Part of a small language model's weights.
Architecture: LayerNorm before each block, rotary positions, no biases in attention or MLP.
Training: a variant of Muon for these matrices, 653M tokens, 10739 steps.
MLP neurons of a small language model. Each row is named by its layer, matrix (up: input weights; down: output weights) and neuron, and shows model dimensions 32-95. Each number is 200 + 40 x the weight over its row's rms, rounded and kept within 0 to 999.
Before each neuron's rows, "fires after" lists the tokens most often just before its 100 highest values on Wikipedia text that the model never trained on.

fires after: "\n", ":", "-", ","
L2.up22,228,294,175,192,110,161,128,219,225,195,149,275,179,163,201,159,243,255,186,159,187,224,205,188,236,165,259,233,144,200,121,249,242,216,227,231,175,184,133,174,184,219,229,240,203,119,147,161,182,190,132,221,238,197,264,190,199,219,207,195,158,251,146,199
L2.down22,223,269,194,216,137,204,199,133,192,255,276,247,215,146,234,132,193,229,153,211,145,180,254,152,157,167,230,218,221,164,227,212,173,201,178,196,286,208,168,124,212,245,180,126,311,230,254,251,195,237,271,165,127,135,206,204,178,134,165,174,206,179,128,218

fires after: " T", " t", " U", " f", " F", " C"
L3.up454,128,202,189,220,153,158,109,168,236,242,185,187,204,105,221,202,147,191,257,163,193,151,196,223,155,209,163,254,274,162,163,197,179,263,253,273,190,176,227,177,215,133,138,257,232,153,205,210,208,243,197,184,207,155,191,231,143,175,239,269,130,239,161,212
L3.down454,192,231,171,212,229,182,188,172,236,148,165,237,214,161,235,147,248,118,206,198,189,155,184,172,267,216,204,216,242,147,205,227,221,232,195,221,249,232,316,263,119,155,229,231,190,145,282,206,177,226,200,258,158,145,189,174,158,277,148,204,184,224,168,190

fires after: " h", " c", " par", "\n", " met", "=="
L2.up609,224,172,227,176,219,222,215,167,209,145,235,211,218,224,261,273,262,182,204,218,256,171,192,128,171,279,127,197,109,219,220,230,239,259,207,196,118,217,245,213,277,171,165,160,255,168,204,240,228,174,236,201,144,135,200,225,173,209,162,228,246,192,206,123
L2.down609,178,147,223,163,199,195,176,248,178,240,237,220,189,139,115,152,174,215,180,187,165,241,262,335,166,171,264,181,229,158,220,164,201,168,273,161,182,228,184,152,194,167,194,267,165,164,191,243,121,262,171,155,237,298,209,182,252,253,179,125,186,124,279,201

fires after: " G", " g", "g", " gu", "ig", "arg"
L2.up1229,189,169,168,225,192,176,212,238,188,95,219,159,192,302,139,271,193,183,201,264,230,246,175,211,216,207,166,253,165,171,183,150,192,243,188,175,229,278,146,206,236,139,129,180,172,241,208,238,176,256,199,136,208,175,262,146,187,206,182,178,227,208,131,227
L2.down1229,199,235,187,187,175,162,252,186,229,187,226,149,236,197,250,196,162,222,178,104,224,244,235,142,217,171,221,253,225,208,196,245,198,137,222,216,170,180,173,166,184,223,214,192,246,116,142,192,213,218,111,243,198,210,214,222,148,200,242,180,211,171,217,165

fires after: "-", "\n", "″", "–", " min"
L2.up1078,196,208,173,186,202,85,226,218,233,213,209,158,162,168,201,162,179,210,224,182,160,186,200,148,176,171,302,269,124,159,173,269,171,265,190,215,121,217,190,216,172,143,282,216,237,138,190,231,152,130,61,208,198,223,172,209,117,189,256,168,194,266,169,270
L2.down1078,213,232,208,222,164,240,180,211,192,198,254,164,183,239,233,176,165,244,207,155,205,236,198,111,306,123,178,158,154,198,174,238,228,155,208,172,242,232,182,136,201,250,223,159,193,120,249,147,205,176,192,154,218,172,232,219,175,192,200,150,201,187,169,145

fires after: " Sh", "S", " who", " S", " Y", "J"
L2.up523,122,242,236,132,172,207,241,172,179,207,146,235,166,181,136,198,94,133,153,164,224,236,152,168,151,219,220,176,208,225,183,189,224,238,289,265,210,136,226,147,194,301,257,214,190,291,178,229,207,221,190,235,188,205,171,230,201,218,149,151,267,214,153,161
L2.down523,223,217,294,233,176,183,166,103,206,150,227,207,116,243,199,161,270,170,144,161,215,140,173,213,196,208,182,183,213,183,146,186,190,218,92,131,304,142,112,156,248,152,168,160,216,118,185,159,277,159,144,145,144,169,217,225,223,187,303,228,175,248,277,155

fires after: "d", " Em", " V", "ff", " am", "ll"
L2.up995,213,211,235,186,135,168,177,192,149,238,165,124,182,190,140,174,154,150,174,194,206,172,169,197,175,203,166,267,176,296,174,250,190,169,211,212,290,289,160,203,192,234,127,140,247,244,240,184,170,148,143,164,115,176,185,235,191,161,276,206,259,163,153,237
L2.down995,129,243,231,250,202,180,227,249,164,252,267,247,184,198,192,172,185,217,264,102,170,168,144,148,170,152,278,199,270,269,197,167,158,254,277,202,172,231,144,206,269,168,248,284,178,203,262,224,239,113,233,209,172,155,214,155,187,261,177,148,240,191,159,123

fires after: " L", "L", "ak", "C", " c"
L3.up118,234,223,232,244,164,167,192,179,164,189,131,142,214,143,190,90,166,116,182,230,164,223,176,134,209,156,205,179,217,185,217,186,197,213,201,173,169,247,239,179,228,246,123,142,116,242,177,213,277,171,187,244,174,241,143,283,197,242,264,241,205,162,241,180
L3.down118,267,247,181,201,190,183,236,230,245,215,157,189,219,275,202,229,197,214,208,144,269,210,170,158,193,191,142,266,182,153,226,160,296,188,200,140,191,195,169,145,194,243,156,175,201,243,172,232,211,235,241,180,219,159,246,209,217,228,191,186,199,222,139,203

fires after: " F", " I", " (", "I", " C", " l"
L3.up448,272,164,254,310,207,203,217,261,227,165,255,165,230,204,223,190,184,233,227,187,213,152,170,91,122,263,137,264,145,261,221,140,217,132,205,215,222,207,292,139,195,181,123,197,222,190,182,171,237,168,206,202,182,173,214,233,159,147,156,274,170,190,165,229
L3.down448,256,226,211,225,209,234,206,244,235,216,243,152,237,174,214,203,205,186,204,225,196,152,217,206,176,212,142,174,203,203,135,293,229,197,217,223,232,245,128,105,166,206,264,174,284,252,207,180,223,186,195,215,216,236,217,148,135,170,209,249,186,177,212,166

fires after: "m", "d", "c", "em", " Em", "t"
L2.up610,223,170,146,177,126,248,141,127,187,331,195,153,139,226,185,196,221,190,161,219,221,193,239,173,203,266,181,187,204,326,206,200,168,190,205,266,221,169,193,243,191,241,137,125,203,287,151,136,165,229,199,210,187,213,183,218,149,237,234,249,161,240,209,170
L2.down610,177,184,271,273,161,213,258,239,205,149,148,198,242,203,172,216,188,195,229,177,203,227,116,156,218,275,213,170,173,174,261,181,253,216,197,214,194,207,144,158,136,248,183,112,101,239,211,123,297,142,193,214,248,187,178,175,155,206,134,195,250,122,89,171

fires after: " C", "int", " c", "ag", " Ad", "A"
L3.up773,191,173,207,260,250,183,153,173,235,259,166,164,194,166,230,227,148,157,192,237,159,182,200,208,132,240,161,232,208,202,140,154,224,232,220,137,224,201,226,199,202,215,172,255,273,225,220,208,159,216,224,180,196,144,203,202,167,208,161,256,132,196,218,214
L3.down773,120,204,172,149,227,231,169,138,230,172,298,243,138,233,224,242,202,120,235,241,212,155,187,188,120,308,183,246,181,249,131,298,234,209,249,162,199,165,220,218,219,262,157,180,205,220,214,140,216,235,154,266,192,264,263,143,216,211,237,218,252,206,218,166

fires after: "az", "h", "ah", "he", "ie"
L2.up143,195,184,195,204,198,215,196,212,152,214,197,163,176,260,152,180,204,265,157,197,224,180,179,80,248,185,188,170,258,254,214,112,184,192,216,155,198,218,203,180,208,130,187,229,196,145,282,198,205,180,157,230,286,188,214,218,241,195,202,295,208,211,200,169
L2.down143,197,302,124,186,183,219,264,197,146,253,189,158,183,186,246,186,259,209,177,186,251,202,182,150,175,203,215,184,218,227,196,252,238,186,170,203,156,132,210,159,204,178,165,226,195,118,206,224,161,169,234,248,257,222,151,191,209,149,244,229,229,152,235,188

fires after: "\n", "E", "L", " L", " code", " series"
L2.up42,159,227,168,149,159,236,126,205,217,217,196,215,201,137,235,153,232,177,184,209,230,178,184,109,155,224,181,136,219,274,140,173,82,162,182,139,185,189,266,211,198,220,138,206,133,189,233,161,215,167,235,247,175,245,227,244,193,175,201,303,154,270,240,175
L2.down42,245,230,235,203,139,225,117,252,177,218,192,156,230,212,221,166,220,208,223,219,161,230,249,238,249,124,228,195,127,127,202,223,186,151,114,237,172,208,175,220,147,201,252,248,196,185,175,195,220,153,274,142,224,199,192,192,190,198,199,185,185,287,219,218

fires after: " v", "red", " as", " As", " U", "our"
L2.up1211,240,129,213,188,249,170,207,211,213,251,217,182,211,254,225,145,201,220,192,232,187,197,193,154,140,186,181,276,246,221,120,160,182,201,218,153,228,162,241,170,166,230,173,238,206,210,159,197,153,135,175,120,217,114,152,247,176,215,197,178,197,140,258,205
L2.down1211,159,240,160,160,224,170,216,209,208,196,202,202,179,224,174,155,231,165,187,273,278,229,194,209,221,201,90,141,202,188,186,232,199,241,137,166,198,200,180,195,180,205,214,232,237,152,120,265,172,241,151,261,195,202,179,198,251,247,191,133,206,226,226,152

fires after: " D", " d", "d", "D", " F", "T"
L2.up245,216,133,146,170,253,158,159,118,204,279,161,128,191,216,202,170,210,184,192,218,164,175,121,202,236,215,202,212,154,255,234,225,191,225,155,212,257,198,218,178,229,98,159,258,172,230,133,220,211,134,175,186,230,184,213,274,199,111,216,215,210,223,173,160
L2.down245,175,171,186,173,186,131,168,166,181,221,165,185,190,114,190,234,208,165,190,145,197,159,227,168,197,230,213,204,172,221,211,270,164,213,251,169,195,238,255,219,184,279,188,212,201,231,200,208,174,254,112,206,252,134,213,170,253,126,165,197,258,217,219,160

fires after: " S", " p", " Sy", " s", " P"
L3.up952,267,162,201,179,251,193,216,176,270,228,270,201,178,167,185,210,148,200,242,165,171,156,219,162,231,272,219,260,157,267,142,224,165,244,161,203,245,218,169,174,126,185,201,204,230,215,188,209,168,243,228,224,188,183,124,281,188,281,184,232,215,151,158,153
L3.down952,221,207,212,211,239,230,261,135,225,238,191,172,238,165,272,180,222,186,215,208,224,195,168,212,173,183,204,227,185,234,229,173,204,212,279,241,246,205,217,190,135,122,262,297,222,216,188,166,254,129,150,179,176,199,140,150,166,272,176,183,204,136,156,182

fires after: ")", " T", "att", " t", " R", "T"
L3.up645,199,248,262,214,215,275,264,186,170,278,133,224,201,179,245,178,208,223,239,171,187,207,195,222,146,164,200,166,170,171,192,224,242,211,213,128,177,160,254,226,195,249,248,198,196,200,152,226,168,141,192,182,220,88,175,253,163,289,124,165,228,185,179,254
L3.down645,178,162,273,201,184,183,200,171,149,152,139,181,169,251,186,139,222,254,232,181,179,227,154,149,232,266,250,186,158,211,239,196,139,202,175,139,224,160,197,228,196,159,173,118,256,242,182,207,208,165,255,211,212,164,181,169,245,168,165,191,208,204,261,220

fires after: " C", " c", " •", ",", " D", "\n"
L2.up367,188,134,247,255,190,204,182,211,148,205,188,203,232,157,184,131,273,136,172,150,295,175,225,148,221,249,197,242,151,241,155,190,245,232,191,175,211,210,244,252,217,175,172,216,286,227,158,219,238,184,139,175,266,155,188,173,203,211,179,235,215,144,199,174
L2.down367,265,240,297,213,198,133,210,183,181,187,233,309,175,222,182,220,210,188,240,148,203,172,264,216,174,112,184,277,210,123,201,199,157,231,202,117,158,232,198,279,157,159,218,151,191,269,236,226,208,169,164,227,203,189,227,173,196,213,222,251,178,240,233,213

fires after: " T", " t", " sl", "arg"
L2.up1275,207,164,224,257,248,197,253,259,194,217,245,178,188,229,240,220,231,261,231,159,157,180,203,160,188,184,183,173,172,195,170,236,196,248,256,205,232,104,213,192,228,155,248,168,195,189,193,248,218,198,124,195,159,187,149,213,234,236,164,152,158,194,230,204
L2.down1275,117,201,230,239,221,237,200,219,169,114,252,237,142,232,184,214,218,176,274,189,189,217,175,181,206,173,193,228,212,153,125,193,226,149,225,247,237,164,189,212,219,184,190,172,264,251,206,160,191,190,186,216,222,183,188,171,226,234,199,169,180,169,223,118

fires after: " A", " s", " S", " a", " As", " un"
L2.up928,207,241,129,97,216,176,168,229,204,246,190,234,223,159,183,200,225,140,249,202,179,145,219,230,167,206,145,318,202,266,155,138,217,272,209,207,202,202,150,186,191,210,159,181,216,161,114,182,239,237,201,152,156,180,266,201,223,193,128,214,279,198,220,173
L2.down928,165,165,156,242,208,227,195,161,224,242,219,204,230,211,195,194,174,212,211,135,226,270,187,219,146,144,231,224,199,239,225,274,283,165,278,172,181,217,153,202,258,211,194,167,216,208,211,174,192,131,188,180,199,240,209,192,210,284,113,205,207,211,204,133

fires after: " ext", " Sc", "t", " sc", " acc", "if"
L2.up821,149,246,156,203,170,154,131,159,191,207,184,164,236,219,255,169,201,178,202,177,132,211,165,172,204,275,224,148,202,217,233,210,191,188,216,236,208,207,172,135,244,160,139,259,220,234,229,214,217,199,239,254,180,200,183,239,221,203,182,247,183,185,222,192
L2.down821,239,218,210,212,246,156,206,213,181,187,208,233,232,176,282,220,182,272,138,207,237,204,179,241,202,124,211,157,240,192,170,220,207,211,199,228,213,194,269,209,221,174,280,288,139,205,163,215,200,184,281,149,228,277,162,196,161,261,257,218,166,215,211,264

fires after: "\n", " Th", " ", " four", " th", " two"
L2.up465,186,186,211,121,223,300,208,218,231,222,195,90,161,258,132,192,199,184,247,273,148,179,241,163,180,239,149,239,229,157,240,237,207,207,188,194,208,195,157,273,148,215,219,202,232,250,252,188,247,179,258,262,158,240,151,246,162,169,255,179,199,183,194,275
L2.down465,139,96,152,174,168,206,163,140,224,211,189,116,207,255,142,268,222,253,243,208,257,210,219,216,252,196,185,92,209,263,183,196,159,205,176,280,191,187,209,152,124,186,171,246,269,172,196,191,170,256,238,173,216,234,200,211,162,170,185,197,229,177,173,151

fires after: " I", " N", " G", " No", " U", "I"
L2.up580,188,211,172,159,277,201,223,189,215,169,211,211,179,255,228,225,104,179,228,213,199,153,200,160,190,236,227,222,151,278,245,125,275,227,190,189,201,157,248,223,124,196,229,238,160,226,178,229,173,237,161,215,188,192,244,214,210,180,229,239,223,178,140,157
L2.down580,328,239,190,214,203,219,181,169,213,156,173,219,142,154,203,166,158,235,254,217,220,193,164,239,193,177,165,253,202,200,187,181,199,237,177,292,250,218,147,138,273,215,163,214,245,254,187,233,194,164,162,188,177,202,162,219,210,245,166,178,203,187,149,238

fires after: " one", " Men", " Mal", " member", " daughter", " Ma"
L2.up335,260,186,144,187,144,162,184,306,249,90,195,201,140,235,205,175,258,213,126,146,220,219,164,241,163,143,196,322,293,214,211,191,227,153,258,197,200,220,79,223,245,248,197,201,235,193,232,192,151,217,122,200,202,199,220,179,199,166,248,170,191,197,152,292
L2.down335,174,236,172,252,212,126,200,221,224,193,201,156,303,137,214,194,209,190,226,247,223,333,191,210,187,239,260,174,227,162,181,209,152,215,194,189,140,224,256,234,257,162,206,204,230,164,199,240,213,250,238,165,120,176,199,239,163,245,180,279,205,179,192,153

fires after: "\n", "==", " ==", "P", " pro"
L3.up705,252,168,213,241,142,225,157,223,265,134,198,125,238,247,263,199,236,245,227,288,270,227,228,146,190,169,199,166,183,119,164,245,240,152,204,172,170,83,239,229,227,182,228,191,250,210,130,257,228,224,172,258,134,222,141,192,224,259,191,70,300,172,249,151
L3.down705,194,211,228,224,266,174,211,244,166,235,195,218,169,188,152,206,170,143,217,154,195,191,145,232,127,193,288,216,192,196,166,216,285,298,101,158,177,196,191,212,176,245,188,244,112,181,225,213,208,184,200,213,198,188,244,217,271,223,273,119,199,217,244,157

fires after: " N", " n", "g", " v", " R", "or"
L2.up658,164,223,221,178,215,189,204,229,238,157,197,165,234,237,143,247,197,116,268,204,129,145,246,153,158,216,174,115,205,190,172,181,205,215,128,197,164,177,220,150,182,212,220,224,249,135,228,177,304,146,227,255,296,164,216,310,207,240,197,211,181,230,252,108
L2.down658,229,202,156,189,323,166,199,209,197,219,252,227,206,229,257,228,212,230,198,191,135,199,128,192,195,173,272,179,115,170,313,218,240,245,185,211,218,207,211,142,177,179,242,251,129,213,166,174,217,190,219,211,166,187,194,168,193,235,167,246,185,277,234,198

fires after: " B", " sp", "S", " T", " S"
L2.up605,207,209,258,147,244,240,238,163,227,170,215,93,165,197,261,214,243,206,287,229,167,254,220,259,258,210,203,251,284,225,124,179,225,170,244,197,191,193,197,147,166,320,282,202,219,250,206,145,183,218,200,245,108,175,177,216,195,163,143,191,201,146,144,183
L2.down605,139,179,293,190,184,217,146,233,241,173,221,145,146,199,168,215,174,199,275,209,179,201,202,275,274,197,221,215,182,181,227,245,164,218,170,219,180,261,185,199,228,242,238,161,117,270,187,261,183,229,115,127,194,154,199,249,179,207,180,204,141,178,198,206

fires after: " v", " s", " as", " ar", " se", " Ar"
L2.up612,194,178,177,174,209,219,218,194,215,206,221,174,162,236,232,99,191,240,261,180,168,223,235,155,131,180,105,166,235,220,244,191,234,166,163,221,235,188,225,187,186,244,219,209,160,231,195,173,144,222,190,181,222,233,139,227,219,165,226,164,250,182,209,241
L2.down612,194,268,247,195,209,217,263,96,251,180,220,230,240,195,194,235,270,196,236,210,216,117,226,161,243,210,171,163,222,156,152,125,156,173,144,209,221,245,282,234,151,197,260,282,178,217,165,208,163,278,182,166,285,210,214,187,226,179,117,294,186,197,136,218

fires after: "D", " D", " R", " d", " G", "d"
L2.up769,166,182,132,193,194,135,180,243,259,198,233,266,233,218,157,189,187,158,177,139,306,153,210,229,178,212,218,104,215,245,206,181,141,210,159,211,235,171,142,186,167,186,154,224,217,264,150,250,123,198,230,209,246,222,248,164,190,237,221,219,180,203,186,190
L2.down769,216,215,213,193,185,166,276,182,193,210,164,208,202,207,224,216,200,241,123,180,236,211,221,195,165,229,283,258,134,192,272,229,165,201,191,237,184,187,136,168,184,250,210,198,216,175,194,220,145,197,132,169,243,139,209,219,110,148,135,184,276,208,182,195

fires after: " B", " c", "ro", "b", " C"
L3.up481,189,284,245,190,181,184,187,124,158,267,281,202,197,268,156,189,217,172,201,193,240,201,133,197,212,188,203,188,168,191,171,158,255,211,226,196,149,256,225,118,231,217,228,151,205,211,158,213,168,302,186,179,212,147,167,219,208,196,179,186,151,197,231,171
L3.down481,170,250,214,175,207,242,255,174,192,163,196,163,235,250,254,211,235,115,193,343,210,136,200,154,233,188,192,202,252,198,227,247,198,183,192,189,241,206,231,122,197,223,229,222,203,180,210,169,214,157,134,206,206,254,273,206,280,98,281,170,212,177,155,195

fires after: "′", "re", " F", " commun", " Athlet", "ish"
L2.up11,226,231,187,276,149,245,181,202,135,234,200,172,212,269,128,269,259,204,237,200,213,146,210,227,252,192,178,208,226,223,179,251,214,217,205,202,198,247,224,243,117,178,136,172,210,156,233,251,201,176,273,225,230,195,263,126,200,148,171,198,187,211,213,114
L2.down11,167,210,193,128,261,179,235,197,222,184,164,226,275,169,196,146,189,224,245,174,224,218,231,218,251,192,177,223,244,232,205,191,180,194,196,268,203,96,224,254,215,192,183,192,190,165,226,312,173,208,187,204,176,184,211,307,157,242,221,142,175,184,188,159

fires after: "′", "D", " re", " St", "-", " d"
L2.up356,199,184,272,200,207,195,158,209,169,181,240,213,178,219,220,178,196,135,217,194,142,176,163,199,213,202,266,250,198,205,115,152,211,214,132,176,151,164,146,158,250,196,218,267,175,206,230,193,173,161,225,145,243,163,228,165,166,269,204,241,199,226,164,219
L2.down356,154,235,191,194,249,198,266,232,229,194,259,226,170,197,190,230,180,181,225,157,146,239,175,155,170,196,145,222,150,241,190,290,225,174,219,184,207,219,214,212,170,174,178,182,110,180,202,332,185,229,242,179,212,141,153,151,177,223,185,213,212,181,136,137

fires after: " P", "1", " M", " T", " B", " J"
L2.up500,194,229,181,222,223,191,201,190,150,188,312,248,218,177,199,286,178,217,244,241,112,224,221,238,151,182,155,181,253,228,224,204,206,199,137,196,161,207,182,181,190,176,235,173,276,221,249,245,238,132,246,142,173,159,177,195,242,120,112,174,270,226,184,226
L2.down500,152,212,165,241,165,178,216,125,193,173,204,154,180,186,157,251,142,155,161,178,203,191,235,236,255,209,184,210,181,223,156,228,219,190,183,191,237,185,232,280,219,251,263,200,123,156,223,228,221,208,182,195,116,194,233,214,215,145,177,196,177,117,176,237

fires after: " D", " J", " H", " Sc", " St", " K"
L2.up73,136,196,225,207,163,201,153,243,250,268,193,187,178,192,206,175,189,211,276,177,187,209,145,158,112,265,234,187,213,218,140,250,203,223,220,181,140,206,229,153,260,197,169,169,165,175,205,246,200,282,327,121,159,213,224,179,192,258,209,178,176,180,244,172
L2.down73,203,169,165,187,168,251,283,170,158,186,189,216,235,163,237,252,219,217,218,188,161,135,216,175,188,241,234,130,256,218,196,222,196,199,224,245,216,197,189,230,190,177,264,172,254,214,213,184,203,156,196,214,297,152,155,245,222,223,216,179,160,185,213,184

fires after: "or", " sp", " T", " Col", " t", "T"
L3.up123,258,189,198,147,212,209,183,230,223,183,193,101,187,183,215,136,169,189,220,260,167,168,188,217,275,196,190,275,248,171,153,122,163,228,176,160,166,193,272,148,226,172,214,210,195,198,135,153,125,129,271,164,140,183,208,245,190,76,281,261,229,201,234,219
L3.down123,209,205,194,262,261,249,192,217,226,221,193,213,179,175,193,152,207,236,263,248,197,221,192,205,204,222,160,182,209,202,174,138,147,201,205,251,249,229,207,208,261,195,206,171,216,180,257,207,129,193,266,188,125,179,243,200,206,248,242,209,247,238,188,179

fires after: " D", " d", " Sh", " H", "D", " so"
L2.up1205,221,190,268,173,213,242,225,214,175,195,200,143,243,228,197,171,187,139,220,157,234,187,168,121,188,181,227,232,159,149,186,198,157,219,183,232,147,122,231,205,133,229,163,277,243,255,185,259,169,198,201,207,178,178,266,173,164,180,217,270,181,166,159,151
L2.down1205,121,235,199,190,224,220,221,196,222,203,241,171,165,217,194,238,212,198,156,118,152,202,229,182,187,199,204,229,188,231,291,246,187,166,198,207,198,264,142,285,195,267,151,218,229,236,202,172,194,214,161,187,233,221,161,198,253,129,198,229,208,280,257,116

fires after: " re", " g", " Al", " r", " R", " G"
L2.up1152,207,234,171,188,217,222,273,106,195,212,243,160,184,219,137,202,176,155,199,193,217,266,222,250,216,236,240,181,198,230,245,143,165,190,208,169,182,216,164,236,210,220,237,202,249,162,150,252,206,227,285,148,191,200,189,191,216,155,244,152,273,243,110,197
L2.down1152,176,206,170,211,194,161,265,184,252,161,150,207,220,212,220,160,252,129,78,165,195,215,172,196,236,197,188,161,150,230,205,211,200,204,225,136,184,116,221,185,235,130,149,244,173,172,175,133,176,213,156,175,235,196,217,163,251,249,215,212,170,201,220,200

fires after: " R", "or", "az", " leg"
L2.up684,190,126,207,169,163,219,191,275,195,246,204,222,185,209,236,172,190,177,261,122,279,184,161,235,228,226,209,195,304,161,200,175,260,198,151,132,224,249,222,163,253,155,195,163,221,190,248,213,221,205,164,174,209,120,161,265,173,234,252,200,193,204,238,179
L2.down684,162,256,186,240,249,177,173,204,222,277,123,253,233,174,214,173,98,295,130,212,150,219,209,227,268,93,199,196,193,194,241,245,222,204,135,296,143,239,218,154,142,167,196,152,169,187,201,263,195,138,196,269,178,190,190,128,245,169,118,202,262,273,204,235

fires after: "9", "1", " R", " comp", "ual"
L3.up278,223,144,124,223,193,174,170,176,196,226,141,155,223,171,219,148,161,253,248,158,194,193,188,148,257,182,153,203,184,166,136,108,167,84,200,231,217,213,212,191,182,153,183,181,204,322,237,231,158,194,214,197,191,197,154,147,186,240,186,158,176,220,211,138
L3.down278,191,228,197,195,235,173,192,231,247,214,185,228,217,210,237,168,217,210,205,213,145,133,247,197,245,243,222,161,185,165,250,276,236,129,157,165,172,176,204,232,179,175,188,282,287,212,199,220,183,161,165,219,155,191,191,158,232,255,190,231,236,138,202,199

fires after: " R", " p", " P", " comp", " B"
L2.up806,180,202,208,229,144,208,228,231,223,240,209,242,164,218,190,200,201,201,210,198,198,179,214,140,242,152,149,185,165,207,226,213,234,139,186,247,243,246,156,242,172,233,197,211,182,210,134,246,178,243,256,209,265,216,185,176,69,190,188,174,176,197,232,176
L2.down806,137,211,222,184,207,181,205,125,259,178,246,208,230,118,172,198,222,230,166,204,154,270,248,195,171,223,175,143,207,280,174,208,202,171,278,234,211,176,220,186,172,120,215,217,235,246,196,218,267,196,183,186,186,152,160,170,203,231,191,247,189,191,113,164

fires after: "S", " V", " S", " s", " v"
L2.up1128,204,192,176,224,184,174,263,111,260,159,188,209,179,181,270,183,207,201,230,226,172,246,162,244,211,165,210,192,196,204,263,196,173,252,192,167,188,187,227,149,216,238,271,134,178,215,177,207,170,203,177,144,214,269,186,168,256,172,223,154,154,176,168,133
L2.down1128,142,194,255,182,235,205,168,80,111,183,251,210,212,203,170,254,177,140,164,194,223,144,217,163,204,212,210,195,187,253,188,167,135,197,158,217,208,192,130,217,214,209,125,215,230,122,215,194,226,247,189,196,239,192,202,228,208,159,265,182,199,160,190,215

fires after: "′", " gr", "qu", "°", " F"
L3.up342,180,218,163,201,158,193,245,328,157,230,269,193,222,268,186,193,181,227,254,248,128,199,233,172,248,254,166,257,189,230,235,152,275,167,188,216,187,278,246,168,163,142,238,175,242,210,259,82,152,196,238,236,168,164,240,236,179,165,251,151,175,177,220,166
L3.down342,199,182,201,156,197,160,228,238,200,162,279,181,197,198,182,262,159,196,190,160,207,135,237,174,159,170,192,178,246,213,218,216,133,239,222,220,138,248,243,294,214,192,176,250,228,275,222,150,168,252,246,194,135,135,254,185,128,253,242,99,123,190,229,251

fires after: " N", " All", " n", "N", "\n", "pp"
L2.up1190,230,243,224,163,97,208,228,154,196,215,126,170,241,287,200,238,167,176,181,229,197,253,95,176,162,177,242,242,286,119,228,159,201,244,153,214,160,245,124,168,279,197,171,220,89,124,202,207,217,107,275,197,250,232,187,212,172,174,237,172,150,169,189,233
L2.down1190,118,179,116,223,229,252,315,178,231,236,135,201,162,257,206,197,225,145,175,213,190,205,265,143,241,237,222,138,256,199,169,158,227,175,177,247,131,234,195,248,164,173,207,204,262,231,204,217,196,205,197,219,199,203,234,192,219,227,183,200,256,198,152,241

fires after: " c", " com", " l", " tr", " C"
L2.up575,168,176,234,151,213,122,141,166,201,133,222,201,176,224,221,198,210,195,242,185,258,227,308,197,166,247,196,280,148,240,213,183,198,138,140,244,148,231,235,278,162,165,173,166,197,176,195,159,180,208,229,184,219,156,240,232,144,226,159,207,180,205,218,141
L2.down575,184,229,247,169,283,202,164,187,126,161,240,188,263,168,141,194,186,208,248,154,191,113,250,151,229,160,84,273,204,206,167,147,106,190,193,194,190,209,227,257,264,244,118,174,197,197,162,283,138,298,230,218,231,219,181,179,256,276,205,239,242,123,223,173

fires after: " O", " D", " St", "d", " o"
L2.up998,196,244,181,237,266,192,179,249,287,126,213,198,212,115,197,175,234,186,178,259,276,246,182,201,179,182,167,203,126,243,194,192,215,219,201,229,229,158,171,234,175,175,211,183,166,234,219,230,252,168,248,166,185,172,169,209,260,200,189,142,175,189,245,210
L2.down998,221,186,265,190,165,216,208,145,214,215,166,168,183,200,187,186,228,140,193,133,149,144,263,191,194,272,266,264,230,262,180,195,273,172,199,154,220,215,148,258,214,270,181,218,289,197,138,249,130,101,236,230,240,187,186,249,141,225,219,173,186,207,201,182